{"hidden_size": 256, "norm_place": "pre", "positions": "alibi", "bias": "all", "parallel_block": false, "init": "normal", "init_std_down": 0.00502, "optimizer": "muon_variant", "lr_mult_o": 0.913, "schedule": "wsd", "decay_fraction": 0.903, "dataset": "wikipedia_en"}
MLP neurons of a small language model. Each row is named by its layer, matrix (down: output weights) and neuron, and shows model dimensions 176-239. Each number is 128 + 24 x the weight over its row's rms, rounded and kept within 0 to 255.
After each neuron's rows, "fires before" lists the tokens most often just after its 100 highest values on Wikipedia text that the model never trained on. A number after a token or word is its count.

L5.down593 [129 113 111 123 131 130 132 133 125 159 100 176 111 131  70 151  93 119 129 166 125 107 104 131 114  83 119 124 125 109 120 148 166 120 175 130 152 118 146 124 117 110 136  96 165 110 143  93 140 131 139 141 139 110 116 120 173 114 147 157 111 106  86 136]
fires before: "s" 22, "ed" 20, " a" 6, "ce" 5, "ing" 5

L6.down76 [120 120 127 132 140 148 132 138 103 131 146 167 132  90 173 125 156 157 172 171 161 123 110 163 121 133  95 144 145 122 138 126 176 128 110 124 119 118 149 150 165 123 182 123 102 166 152 133 105 145 136 119 136 141 125 118 116 136 108 171 116  68 124 126]
fires before: " the" 21, "or" 12, "in" 7, " a" 6, "e" 5, " con" 5

L10.down698 [147 114 118 136 149 118 152 156 133 116 156 132 134 119 113 142 147 158 144 145 120 124  72 133 118  77 114 105 130 129 131 126 157  94 118  76 136  95 145 159 126 146 176 124 127 136 165 142 149 132  87 138 165 125 138 119 114 150 129 109  73  95  64 120]
fires before: " 19" 26, "|" 19, " |" 6, "20" 5, " 18" 4, " 1998" 4

L12.down715 [121 145 112 143  98  69 114  84 142 165 126 104 110 142 178 118 101 110  89 116 117 131 130 107 136 104 128 173 156  93 145 159  99 141 147 116 136 142 158 143 178 131 132 138 172 143 104 116  91 124 120 129  60 145 202  86 116 112 105 120 126 141 116 109]
fires before: "." 23, "\n" 18, "," 13, ":" 7, " and" 4, " to" 4

L7.down690 [107  93 115 163 116 118 167 163 104 158  84 170 133 138 169  86 106 121 112 121 124  85 158 134 141 153 119 121 135 108 137 137 124 114 140 123 129 116 167 148 135 122 110 102 157  99  93 113 166 115 107 159  78 129 105 129 124 135 134 122 103 174 101 166]
fires before: "s" 53

L5.down862 [118 139 145 169 152  67 161  96 128 136 128 101 121 130 139 161 107 132 110 102 125 141 133 131  68 155 146 115 125 140 148 200 150 124 142 120 108 101 179 112  67 138 142 124  89 123 118 119 148 105 148 124  88 108 153 166 136 126 126 101  88 110 140 150]
fires before: "\n" 26, " was" 10, "al" 8, " is" 7, " Go" 4

L5.down948 [115 100 136 122 104 111 138 149 143 165 140  96 147 168 107 116 100 105 166  84 180 132 123 121 141 148 142 122  98 159 113 109 141 147 147 131 132 157 146 118 127 118 101 115 125 148 103  61 186 113 120 136 149 182 146 119 101 123  85 147 121 117 106 108]
fires before: "ed" 23, "ment" 20, "ing" 6, "ency" 5, "y" 4, " of" 4

L12.down217 [171 138 144 130 124 108 122 113  69 121 116 143 137 108  80  68  91 102 112 128 120 153 120 132 122 142 132  98 101 123 135 145 100 222 127 134  96 154 154 115 133 138 113 139 144 131 140 167 111 116 175 127 180 137 145 118 154 158 124  97  92 109 117 114]
fires before: "w" 17, "an" 13, "ma" 9, "et" 6, "el" 5

L12.down24 [ 99 120 129 131  81 131 105 136 134  93 158 138 167 159 133 147  84  42 113  98 139  96 158 127 127 138 112 146  83 164 119  96 145 124 100 128 106 182 143 117 180 135 149 109 121  91 138 112 136 107 142 130 133 115 152 112 127 104 163 123 164 145 124 148]
fires before: "s" 49, "es" 20, "ed" 12

L5.down964 [119 148 148 102 135 121 168 160 132 138 122 115 152 158 149 165 135 125 171 140 102 163  95 125 149 141  93  82 102 114  92 155 149 140 107 115 147 128 149 113 143 129 124  91 163 120 121 111 132 135 122 167 127 156  96 159 116 100 129 142 145 121 148 111]
fires before: "\n" 75

L4.down877 [ 98  96 130 152 145 158 114 132 136 125 171 120 138 128 154 114 117 144 132 110 146 108 113 117 108 116 107 141 132 116 122 173 134 121 158 164 150 131 142 139 101 144 114 120 122 103 131  93 107 130 151 169 101 131  83 153 102 146 126 170 144 127 129 133]
fires before: "\n" 16, "-" 13, "ist" 12, "al" 7, "1" 4, " the" 4

L4.down557 [ 52 156 125 133 130 133 146 149 187  78 173 137  90 146 133 118 125 120 125 102 113  87  99 133 161 132 155  99 132 148 160 116 145 104 113  77 150 138 159  80 132 169 106 102 134 110 116 125 134 161 134 101 146 141 122  95 154 150 101 127 130 174 100 111]
fires before: "\n" 19, "==" 14, " He" 9, " 19" 8, "In" 5

L6.down449 [156 123 148 140 154  63 128 192 134 165 131 145 131 125 145 105 121 132 114 133 141  95 122 106  78 127 128 144 120 110 135  99 154  92  92 148 133 151 127 148 133 161 113 156 143 155 108 143 151 170  98 120 109 164 136 120 145 155 126 175 117 169  87  80]
fires before: " |" 32, "ic" 5, "a" 5, " 1" 4, ":" 4

L2.down57 [143 101 150 175 151 148 147 142 150 183 177 164  89 115 115 118 106 143 167 127 135 123 116 155 111 148 127 147 136 114 157 145 112 117 147 147 143 148  95 125 143  90 123 111 112 158  80 108 148 161 136 123 126 136 143 153 115 121 113  97 137 132 158 144]
fires before: "ed" 20, "ing" 14, "s" 8, "nd" 7, "e" 5, "y" 4

L4.down936 [171 132 172 110 100 157 171 167 124 107  94 137 114  88 130 121 122 117 125 159 106  94 135 100 145 138 141 129 100 107 140 166 153 116 132 112 139 128 138 119 142 116  82 111 132 172  94 103 144 152 126 150 115  90  85 106 170 149 107  86  79 104 133 146]
fires before: "\n" 86, "-" 5

L12.down403 [133 166 162 132 123 124 137 153 114 121 110 149 127 202 127 181 120 108 124  95 103 112 118 147 104 110 143 117 121 113 111 191 110 144 133 109 116 110 116 103  95 122 115 122 142 118 208 148 107 165 127 145 137 129 150 132 124 132 128 113 120 106  28 174]
fires before: " |" 35, ":" 13, "\n" 10, ";" 6, " " 4

L7.down112 [104  85 135 103  82 140  93 136 134 109 106  99 151 116 109 111 149 152  97 101 159  96 152 108 133 130 137 181 146 153 139 129  97 148  96  88 117 119 153 137 178 130 168  92 128 110 169 141 125 137 126 110 110 158 117 137 114 121 141 157 163 118 113 163]
fires before: "s" 33, "d" 7, "il" 6, "ment" 5, "t" 5

L10.down108 [125 134 154 129 138 141 147 120  99 128 113 126 124 124 141 110  91 133 106 142 111 127 137 171 180 110 151 100 137 112 108 167 164 157 109 112 155  87 152 124  66 112  96 168 131 137 125  90 127 180 120 136 160 141  99 148 118 133 114 125 127 166 166  92]
fires before: " by" 24, " in" 14, " to" 9, " on" 6, "." 5, " for" 4

L4.down395 [124 131 117 121 147 119 135 139 129 128 130 113 117 146 149 125 151 125 153 118 134 131 129 104 163 134 132 122 104 119 159 143 157 142 136 136 101 113 124 157 129 116 137  82 145 176 121  94 126 155 154 149  90 136  88 115 123 154 156 129 156 146 142 103]
fires before: "\n" 43, "d" 12, " He" 10, "ally" 5, "ry" 4

L2.down530 [ 98 154 177 126 160 123 118 150 134 147 103  82 144 156 138 124 115 155  87 163 124 141 126 152  71 119 119 124  98 131 178 156 108  99 147 158  88 100 138 152 120  66 145 165 116 113 139 160 145 157 113  98  86 100 173  94 136  86 163 161 128 130 116 132]
fires before: " " 22, "\n" 19, " +" 6, "th" 5, "ri" 4

L2.down954 [124 132 114 117 105 146 123  80  81 123 151 123 136 144 150  99 132 114 130 138 156  63 154 127 125 122 104 122 134 136 116 161 115 158 120 107  99 157 144 129 179 133  90 100 140 101 172 134 143 109 107 121 132 116 138  89  92 133 146 109 182 121 175 114]
fires before: "s" 53, "," 5, "A" 4

L4.down150 [103 154 105 143 100 102 140  89 175 148 126 147 125 114 144 158 150  91 113 149 112 146 131  81 118 121  90 133 114 147 101 102 148 112 123 120 169 145 162  92 151 140 149 126 158 123 130 147 174 165 148 129  96  99 146 112  71 130 158 108 137 130 116 138]
fires before: "s" 27, " 19" 10, "e" 7, "94" 5, "ies" 4

L7.down786 [141 122 116 146 155 184 143 127 111 112 127 124 105 127 161 133 146 134 127 148 135 120 109 164 142 153  84 153 127 140 115 132 158 154 136 102 115 161  95 147 172 197  87 140  93 111 130 112  93 109 141 149  89 148 157 112 114 184 157 155 132 112  95 142]
fires before: "\n" 25, "," 17, "A" 6, "s" 6, "-" 5, "The" 4

L6.down736 [169 136 151 101 101 162 131 127 156 116 119 119  54 159 127 104 137 136 158 126 139 122 118  97 101 145 143 159  84 133 148 103 138 139 113 120 135 109 136 158 121 132 128 136 164 110 164 144 149  75 141 148 160 132 130 135 128 160 144 157 121 114 185 153]
fires before: "s" 21, "ate" 16, "us" 9, "ign" 7

L6.down279 [125 156 145 124 138 140 123 148 159 150 125 159 145 169 130 113 144 141 148 127 128 140 126 137 140 139 143 149 152 114 113 149 113  83 124 138 158 150 118 130 169 117 142 139 147 119 123 140 154  80 137 166 149 149 127 163 129 160 113 115 129  91 118 100]
fires before: "s" 29, "t" 11, "ing" 7, "er" 4

L5.down952 [134 172 135 148 101 119 152 164 129 188  91 109 115  91 111 135 122 126 137 130  82  78 105 143 144  91 159 109 114 111 153 124  92 108 142 118 173  98 144 166 172 127 120  75 168 112  94  91 156 144 128 134 133 127 155  99 159 168 135  86 106  71 109 119]
fires before: "\n" 98

L4.down775 [123  88 156 187 102 104 118 109 149  95 160 153 128 124  82 138 156 142 135 147 136 124  91  75 142 106 150  99  96  83 152 174 100 136 128 118 107 163 132 155  60 103 117 153 151 147 134 169 163 130 130 137 103 146 150 172 141 144 163 129 142  88 110 100]
fires before: " |" 22, "tic" 11, "y" 9, ":" 6, "ic" 4

L5.down609 [146 110 121 106 134  85 141 153 134 135 137 154 121 130  93 133  84 153 152 115 105 165 120 128 127 120 122 153  82  94 173 128 161 102 143  94  99 154 170 129 105 147 165 121 108 172  89 108 147 138 128 104  78 139  84 128 127 203 171 106  87 131  88 140]
fires before: "\n" 42, " " 9, "|" 8

L6.down978 [110 117 127 121 129 131 105 120 155 130 168  92 130 109  98 108 123 116 138 152 128 100 149 114 128 153 147 147  91 113 141 142 146 154 141 122 129 151  94 171 173 150 106 145 136 135 134 100 148 135 123 111 115 143 147 100 141 100 160 100 135 137 115  98]
fires before: " |" 24, ":" 13, ")" 11, ")," 7, "," 5, "se" 4

L6.down763 [120 107 132 149 161 170 110 111 155  97 141 151 156 126 101 139 121 159 122  72 136 128 159 107 126 111 120 106 120 139 125 170 126 109 149 160 140 150 100 105 102 144 129 122 142 141 125 132 181  95 139  87 146 112 120 136 122 121 117 144  88 136 199 104]
fires before: "s" 26, " |" 17, "ate" 12, " " 6

L4.down470 [128 150 128 148 138 120 130 160 134 133 124 111  73 125 138 116 137 148 129 172 134 158 154  98  85 160 111 132 116  95 151 135 136 109 115 152 109 123 149 156 119  85 115 131 113 191 138 111 150 169 113 145  91 106 140 149 148 151 153 136 147 178  76 130]
fires before: "\n" 32, "-" 14, ":" 6

L10.down128 [107 121 150 167 149 111 134  99 138 186 129 118 107 170 143 131 145 159 143 111 115 168  74  97 134 111 128  79 104 143 136 182 133 119 125 133 158 118 108  77 128 115 142 119 100 183 142 136 118 151 145 152 143 129 139 189 118 134 116 120 115 145 109 124]
fires before: "ed" 29, "ing" 14, "s" 7, "age" 4, "y" 4

L2.down505 [161  99 114 144  82 100 139 118 107 127 121 143 129 120 171 141  88  74 173 126 107 141 150 126 158 123 106 125 117 166 151 109  74  92 123 125 139 108 131 152 136 131 127  96 145 116 102 127 126 104 135 105 124 145 138 163 103 131  99 176 142 152 135 191]
fires before: "s" 22, "ch" 10, "lic" 7, "ine" 7, "l" 5

L5.down350 [142 158 126 150 127  84 120  99 127 122 121 152 140 117 152 140 115 113  63 125 102 175  91 113 130 158 119 128 120  90 122 143 131 139 141 100 170  97 143 135 146 165 118 158 137 138 126 175 118 155 111 140 124 133  92 118 117 114 102 170 194 119  92 124]
fires before: " |" 45, "." 9, "ers" 6, "F" 4, ")" 4, "C" 4

L7.down69 [118 106 172 152 157 162 119 133 135 135 118 110 146 117 116 136  94 159 135 139 132 134 130 138 143 113 133 140  63 113 135 110 107 132 146 129  97 123 124 116 133  93  83 108 148 158 119 146 165 138 173  92 123  97 145 177 140 145 167 112 128 134 130 114]
fires before: "\n" 36, " |" 24, "s" 11, ";" 9

L2.down606 [157 173 105 111 142 156 125 168 118  96 100 122 126 125 126 120  97 152 132  93 128 105 127 104 151 111 127 177 134  96 137 142 119 124 140 137 127 100  97 143 136 128 149 156 118 125 157 137 131 106 135 114 152  89 139 133 109 165 107 152 122 111 151 118]
fires before: "s" 32, "z" 10, "ar" 5, "al" 4

L7.down844 [154 134 171  98 104 164 101 124 165  75 139 153  81  98 106 146 152 134 130 131 157 105 164  89 147 126 132 162 117 124 126 103 148 134 144 114 157 123  86 118 167 127 114 152 124 116 109 138 125 117 151 130 106  86 181 122 152 153 102 156 129 133  89 142]
fires before: "s" 46, " the" 6, "sh" 4

L5.down660 [112 169 148 141 129 144  89  84 151 125 167 153 111 140 119 130 116 114 106  78 107 120 174 124 180  55 157 122 133 107 150 128 131 103 142 104  81 144  86 125 119 118 103 102 100 142 108 125 103 130 161  98 108 114 169 173 113 103 129 130 114 140 125 118]
fires before: " |" 27, "|" 16, "\n" 13, ";" 12, " " 6, " 2" 5

L10.down217 [151 142 112 101 133 116 114 158 129 114 111 191 122 106 113 116 157 184  97 154 140 133 125  84 113 192 110 124 125 106 172 125 131 145 172 122 103 129 133 124 113 133  94 116 143 107 107  91  89 104 128 134 103 127 126 134 121 108 114 139 156 105 126 146]
fires before: "\n" 35, "==" 14, "le" 4, "." 4

L3.down305 [112 124 114 110 137 163 187 129 117 111 101 160 111 114 119 156 111 141  84 146 119 126 110 133 134 125 168 134 110  83 114 170 127  82 144  95 149 143 139 155 158 132  91 107 126 167 121 125 181 163  94 118  93  89  86 128 152 159 109  66 133 110 154 117]
fires before: "\n" 100

L3.down815 [126 135 128  94 110 124 171  88 132 127 140 137 148 144 148 150 144 140 151 111 161 103  83 134 115 158 133 135 147 117 133 123 100 116  97 120 134 128 135 116 127 124 131 121 116 168 183  93 115 118 124 123 159 113 106 160 138 152 104 148 157 105 142 175]
fires before: "s" 29, "st" 8, "ed" 8, " Go" 6

L5.down275 [117 145 140 118 150 143 147 154 134 147 122 120  83 116 152 153 121 104 124 130 100 187 134 131 101 165 146 135  94  99 102 180 133 142 125 139 130 126 125 133 145 134 120 100 159  97 111 149 147 145 113 126 115 184 147  93 106 124 105 158  82 154 109 101]
fires before: "\n" 84, "-" 11

L5.down927 [128 173  97 141 117 161 168 149 125 157  95 125 121 121 128 137 119 126 135 121 113 101 126 157 126 141 131 109  82 119  92 168 111 114 164  93 149 140 155 154 170 126 107  98 148 149 108 123 127 117 147 149 101 113 116  90 146 155 110 127  76  90 145 136]
fires before: "\n" 98

L2.down710 [149 145 131 128 144  97 139 108 101 149 163 120 169 156 101 146 133 103 114  90 175 123 111  96 154  98 143 120 116 101 132 113 107 156 132 137 126 109 107 130 158 135 159  97 131 104 116 118 142 129  94 118  90 127  81 146 113 175  95 138 137  91 100  98]
fires before: "ed" 19, "d" 14, "tion" 10, "tten" 10, "ted" 6, "ing" 5

L5.down661 [126 111 114 112 184 135  84 150  80 143 130 190 123 132  93 155 126 151 134 114 152  95 130 114 121 129 110 143 166 122 156 117 149 101 103 135 151 129  87 111 146 108 136 118 111 116 157 139 109  85 154 150 142 154 137 105 170  99 119 148 135 103 125 157]
fires before: "ed" 20, "es" 15, "able" 7, "ab" 6, "ing" 4, " " 4

L5.down767 [113 107  85 168 140 103 128 132 144 130 151 117 140 136 186 130  85 136 135 100  72 101 140  92 147 127 116 175 116 101 151 150 130 146 139 138 123 112  93 194 112 110 181 128 149 106 114  97 129 113 142 158 121 137  95 152 110 115 172 141 158 139 123 115]
fires before: "s" 29, "ted" 12, "t" 6, "il" 6, "ve" 6

L10.down842 [145 115 161 122 153 143 106 120 132 143 144 138 145 132 123  79 111 102 124 109 148 119 139 133  92  89 133 123  91 145  84 110  97 130  97  98 132 118  79 165 126 115 124 117 154 136 134 104 126 108  95  84  88 125 131  95 133 158 121 106 157 108 140 119]
fires before: ")" 92

L12.down944 [105 151 111 132 118  94 168 164 129 132 123 123 140  96  93 152 100 155 122 158 113 101 129 112 128  96 134 160 128 130 150 113 145 182 143 151 163 152 115 147 108 163 133 103 108 106 158 156 131 145 114 117 152 135 110 160 161 119 139 138  89 117 136 110]
fires before: "s" 34, "n" 10, "st" 6, "ed" 4

L6.down643 [121 105 135 138 168 124 138 150 115 146 163 155 153  94 168 113 145 110 118 122  95  93 115 137 103 106 167 160 115 124 141 148 104 108 164 103 145 129 162 163 130 138 123 162 166 142 153 120 128 117 116 115 157 154 123 131  78  80 145 140 168 112 105 155]
fires before: " " 23, "|" 21, " 1" 6, "ist" 5, "-" 4

L5.down34 [116 109 143 105 139 121 129 135 127 105 150 140 128 122 118 109 167 134 179 116 120 123 114 145 143 121 104 120 105  49  95 133 103 125 125 150 173 123  97 139 109 112 150 130 148 123 125 196 125 114 129 132 110 142 133 113 145 148 141 135 123 116 156 119]
fires before: "\n" 56, "es" 5, "k" 4, "e" 4, "li" 4, "ad" 4

L5.down107 [ 97 140 141 121 116 133 160 103 115 179 135 134 130 172 119 158 134 148 141 133 138  80 166 147 102 140 100 162  97  94 124 153 102 146 121 121 134 101 126 139 171 137 203 141 153 171 140  82 124  97 156 124 118 175 107 138 147 126 158 104 162  82 118 103]
fires before: "s" 90

L4.down729 [152 156 177 162 136 121 153 165 116 144 105 118 131 110 123 108 110 143 125 136 103 118 111 123  99 157 168 119 116 128 119 142  88 127 108  84 126 147 130 127 175 121 121 100 125 121 121 103 111 155 101 162 107 112 117 161 121 158 100 116 154 132 164 110]
fires before: "\n" 95

L4.down900 [160 100  91 169 120  73 136 122  97 162 133 145 142 121 161 117 108 139 152 129  74 133 143 117 162 134 133 145 102 119 159 124 131 139 181 126 149 124 174 147 102 119 135 100 140 133  99 104 151 115 105 101  86 136  69 139 118 121 132  84  97 177 124 126]
fires before: "s" 46, "t" 9, " the" 4

L7.down472 [122 133 147 133 101 122 122 114 118 147 117 130 127 132  84 113 114 141 140  83 119 110 123  96 111 157 134  99 115 131 142 149 114 122 133  99 175 121 167 115  91 117  74 206 124 153  94  96 111 115 149 125 148 118 126 134 107 179 135 131  91 133 172  97]
fires before: "im" 10, "w" 10, "ma" 9, "ain" 9, "ur" 8, "ure" 7

L4.down22 [143 116 116 124 160 118 201 138 178 140 109 138 120 131  97 100 153 142 125 125 131 148 100 130 138 145 134 137 118 101 101 146 160 143 158  81 136 141 153 129 160 138  90 103 111 138 123 129 152 118 105 139  94 140 102 101 165 183 143 135 111 110 125 122]
fires before: "\n" 86

L12.down470 [131 127 152  82 108  92 129  98 107 119 172 125 161 162 128 135 145  98  99 101 146  95 154 138  76 114 169 113 120 135  96  51 123 133 105 146 137 128  67 120 137 116 147 140 162 143 132 132 173 130  83 112 125 124 142 111  89 115 170 147 152 143 155 113]
fires before: ")" 97

L10.down863 [146 139 157 134 148 139 136 117 119 124 113 125 156 112 123 106 134 133 140 148 141 135 106  98 113 108 132 138 139 158 147 152 144 165  52 123 135 101 151 103 140  94 138 153 109 112 110 125 129 109 127 166 114 135 134 137 155 111 142 134 106 100 126 140]
fires before: "s" 68, "ed" 6

L6.down1006 [147 108 154  94 129 146 121 126 174 103 145 112 114 131 103 136 132 140 134 134 146 131 142 133 155 134 124 119 128 148  88  99 112 125 122 100 159 160 105 160 130 109 110  92 118  96 146 123 136 124 104 145 113  48 118 119 164 100  99 167 130 139  86 119]
fires before: " |" 34, "." 12, "s" 9, " " 6, " the" 4, "ct" 4

L4.down964 [121 126 142 124 129 147 126 123  77 111 124 135 133 109 155 150 145 104  95 140  79 148  98 125 159 175 129 141  93 148 129 136 110 131 123  93 148 153 172 132 143 144 125 128 117 143 106 142 127 141  82 176 124  86 106 135 138 145 123 124  91 120 144 144]
fires before: "\n" 87

L3.down314 [ 91 157 149 170 146 134 147 129 132 109 141 167 119 136 114 164 122 138 128  74 115 107 104 137 156 142 148 107 132 124 156 128 134 120 103  69 137 144 114 166 144 135 133  93 157 160 126 114  99  98 153 121 125 117 114 137 144 132 145 163  75 134 157  90]
fires before: "==" 19, "===" 7, "A" 7, "The" 7, "In" 6, "R" 4

L4.down554 [124 135 126 124 153 135 159 104 100 143 102 110 118 152 157 142 184 128 102  90 125 151 120 113 113 145 133 123 159  94 126 109 137 108 153 142 163 138 116 120 150 144 101 104 116 102 170 125 134 135 143 151  94 130 126 113 163 129 127 166 137 153 114  97]
fires before: " |" 68, "\n" 14, " =" 5

L5.down332 [139 145 150 168 112 132 146  90 101 194 139  80 109 172 115 156 155 133 129 108 113 127 110  85 110  94  89 106  72  90 165 168 121  85 162 162 150 161 140 144 149 115 100 120 133 104 104 106 132 150 137 131 129 125 131 145 115 149 140  90 174 127 147 124]
fires before: "|" 43, "se" 8, "s" 5, "\n" 4

L6.down71 [140 139 131 176 144 138 102 102 152 128  59 113 113  90 169 104 151 103 140 106 123 143 106 126 191 117 108 125 108 122 129 112 111 118 175  91 124 138 119 143 176 120 143  92 130 133 138 108 167 135 168 157 132 113 145 114 140 159 160 125 119 125 124 137]
fires before: "\n" 28, "-" 27, "|" 18

L12.down917 [ 96 161 147 149  97 157  90 148 124 169 134 176 137 139 130 127 145 108  94  63 141 131 139 108  99 125 140 103 159 126 117 144 101 124 124 158  99  95 142  94 103 131 126 141 112  99 152 103 116 138 146 110 120  99 103 138  88 110 125 124  93  94 154 165]
fires before: ";" 54, " |" 29, "\n" 12

L12.down136 [129 108 139 110 112 128 108 116 153 134 169 121 169 153 151 141 132 126 181 134 139 131 103 140 131 117 128  97 123 174 119 116 133 167  99 157 125 145 134  89 131 116 137 129 106 131 126  74 132 117  84 105 145 145 124 163 105 100 134 162 155 166 111 116]
fires before: "\n" 84

L7.down903 [ 98 154 179 113 128 152  97 116 107 111 176 121 140 139 124 119 138  93 106 106  67 127 150 151 113  69 126  75 139 123  85 155 132 126 131 111 102  81  96 111 138 135  97 136 121 167 130 186  89  69 150 116 132 112 103 132 147 148 141 140 113 109 108 162]
fires before: " |" 23, "%" 20, " " 7, "±" 4, ":" 4

L4.down665 [101 117  98 104 105 123 173 149 135 133  99 146 124  97 150 150 139 122 116 116 102 135 113 155 140 135 128 127 132  92 120 154 134  73 127 107 145 158 146 137 169 132 139 137 130 159 101 145 168 146 130 121  95  95 103  98 160 154  84  77 110 120 120 122]
fires before: "\n" 97

L4.down871 [155 204 121 155 111 110 104 159 113 136 138 140 127 120  95 140 152 103  76  85 140 130 178 144 109 148 137 136  93 126 125 136 114  81 116 134 122 110  92 175 129 123 166 130 105 129 137 134 102 173 125 146 134 136 101 176 128 159 145 175 128  94 155 115]
fires before: "s" 39, "ed" 15, "ing" 6, "on" 4

L10.down268 [127 119 120 156 113 106 126 115 100  60 158 170 125 113 139 141 127  75 130 119 168 136 128 146 155 139 144 156 107  90 148 112 146 134 154  97  86 124  76 125 146 157 135 100 106 146 121 117 161 151 188 145 112 116 108 139 143 138 137 147 118  95  90 129]
fires before: "\n" 40, "s" 11, "|" 7, "ro" 5, "-" 4, "gen" 4

L10.down560 [107 113  84 143 100 146 160 170 141 139 128 140 116 138 117 151 118 155 152 129 134 146 147 118 116 100 107 133 133 123  79 175 184 129 103 119 122 109  75 139 138 145 118 127 181 156 103 139 110 147 151 127 133 181 111 142 129 170 157 154 138  91 109  92]
fires before: "s" 44, "o" 6, "u" 6, "an" 4, "li" 4

L12.down147 [114 163 107 180 135 125 115 125 106 129 144 174 121 119 119 143 163 144 101 106 116 145 110  97 134 133 127 175 120 106 151 183 115 138 128 134  98  93 110 143  98 103 133 145 171 119  92 122 117 164 142 123 147 111 129 140 138 142 103 141 118 136 132 129]
fires before: "ed" 69, ":" 5, "s" 5, "d" 4

L3.down878 [128 123 106 190 155 132 160 120 139 130 143 155 159 113 105 109 108 128 116 138 103 108 127 121 137  91 121 147 118 118 145 172 109 137 130 159 145  95 157 167 174 124 110 134 138 133 132 134  86 128 117 103 135 124 139  88 139 117 119 127 115 132 153 136]
fires before: "s" 68, "ed" 4

L10.down556 [123 135  74 105 167 153  78 117 126 130 142 150 119 119 134 104 123 125  99 125 164 103 120 107 111 144 127 177 137 106 146  78 121 178 162 120 118 155 159 131 150 138 154 113 169 136  98 130 133 148 160 149 130 120 154 138 116 136 104  97 125 125 108 122]
fires before: "," 30, "." 17, " of" 16, "\n" 5

L12.down479 [109 130 176 121 167 149 139 119 104 158 154 133 175 162  99  88 125 109 105 124  85 100 138 144 127  88 112 104 142 169 169 172 105 132  93 168 152 141 131 150 141  95 114 136 154 149 131 118 143 115 120 166 118 112 127 112 117 109 135 128 136 122 134 161]
fires before: "s" 50, "re" 7

L7.down429 [147 107 123 123 115  94 126 119 131 148 135 127 127 134 151 127 140 117 112 114  93 148  92  80 144 142 115 113 123 148 160  99 144 122 118 103 127 156 120 141 115 113 137 132 110  83 104 127 164 120 159 115 131 138 108 152 103 110 139 100 139 161 187  99]
fires before: "-" 17, " the" 13, "|" 12, "g" 8, " " 5, "s" 5

L4.down859 [103  91  83 127 139  84  98  90 137 139 117 119 149 112 158 122 111 113 122  99 114 132 160 139 174 115 151 151 137 130  92 150 113 150 135 138 190 113 127 128 185 120 125 109 125 155  78 106 137 102 143 117 114 151 158 112 141 103 142 151 129 143 148 111]
fires before: "s" 64, "ve" 5, "ed" 4

L5.down93 [139 138 106 115 153 119 130 138 166 120 116 120 157  92 155 113 123 160 120 103 160 138 125 119 166 103  94 161 132 124 120 104 142 153 141 111 165 118 113 131 160  99 148 111 158 163  91 106 158  98 162 103 136 135 114 177 129 182 137  87 103 129  76 129]
fires before: "|" 54, "-" 14, "\n" 9, "ed" 6, "s" 5

L10.down116 [ 91 106  71 191 153 164 111  92 186 166 109 167 130 150 111  94  81  83 107 126 103  83 127 131 143 119 115 172 176 103 153 123 116 140 150 130 125 168 103 135 113 144 147 122 129 124 123 115  94 158 168 127  94 144 128 149 139 127 117  95 101 150 127 109]
fires before: "," 24, "." 22, " to" 6, "s" 6, " in" 5, " and" 4

L4.down12 [102 153 152 145  94 142 158  93 120 143 116 125 160 158 110 156 111 101  88 117 136 130  88 138 129 115 162  93 101 124 117 119 118 139  89 108  92 168 135 125 134 121 110 131 119 100 144 122 106 129 100 123 183 108 134 112 142 150 110 108 137 154 115 187]
fires before: "\n" 84

L10.down123 [113 123 143 132 114  88 128 116 140  85 121  83 153 154 165 120 113 136 117 144  97 166 152  96 115 112 159 171 101 131 156 146 134 106 124 152 172 127 113 122 116 127 143 104 130 146 143 106 166 176 114 168  96 121  86 177  92 164 124 119 112 121 165 145]
fires before: "|" 37, "al" 12, "ist" 8, "s" 8, "\n" 6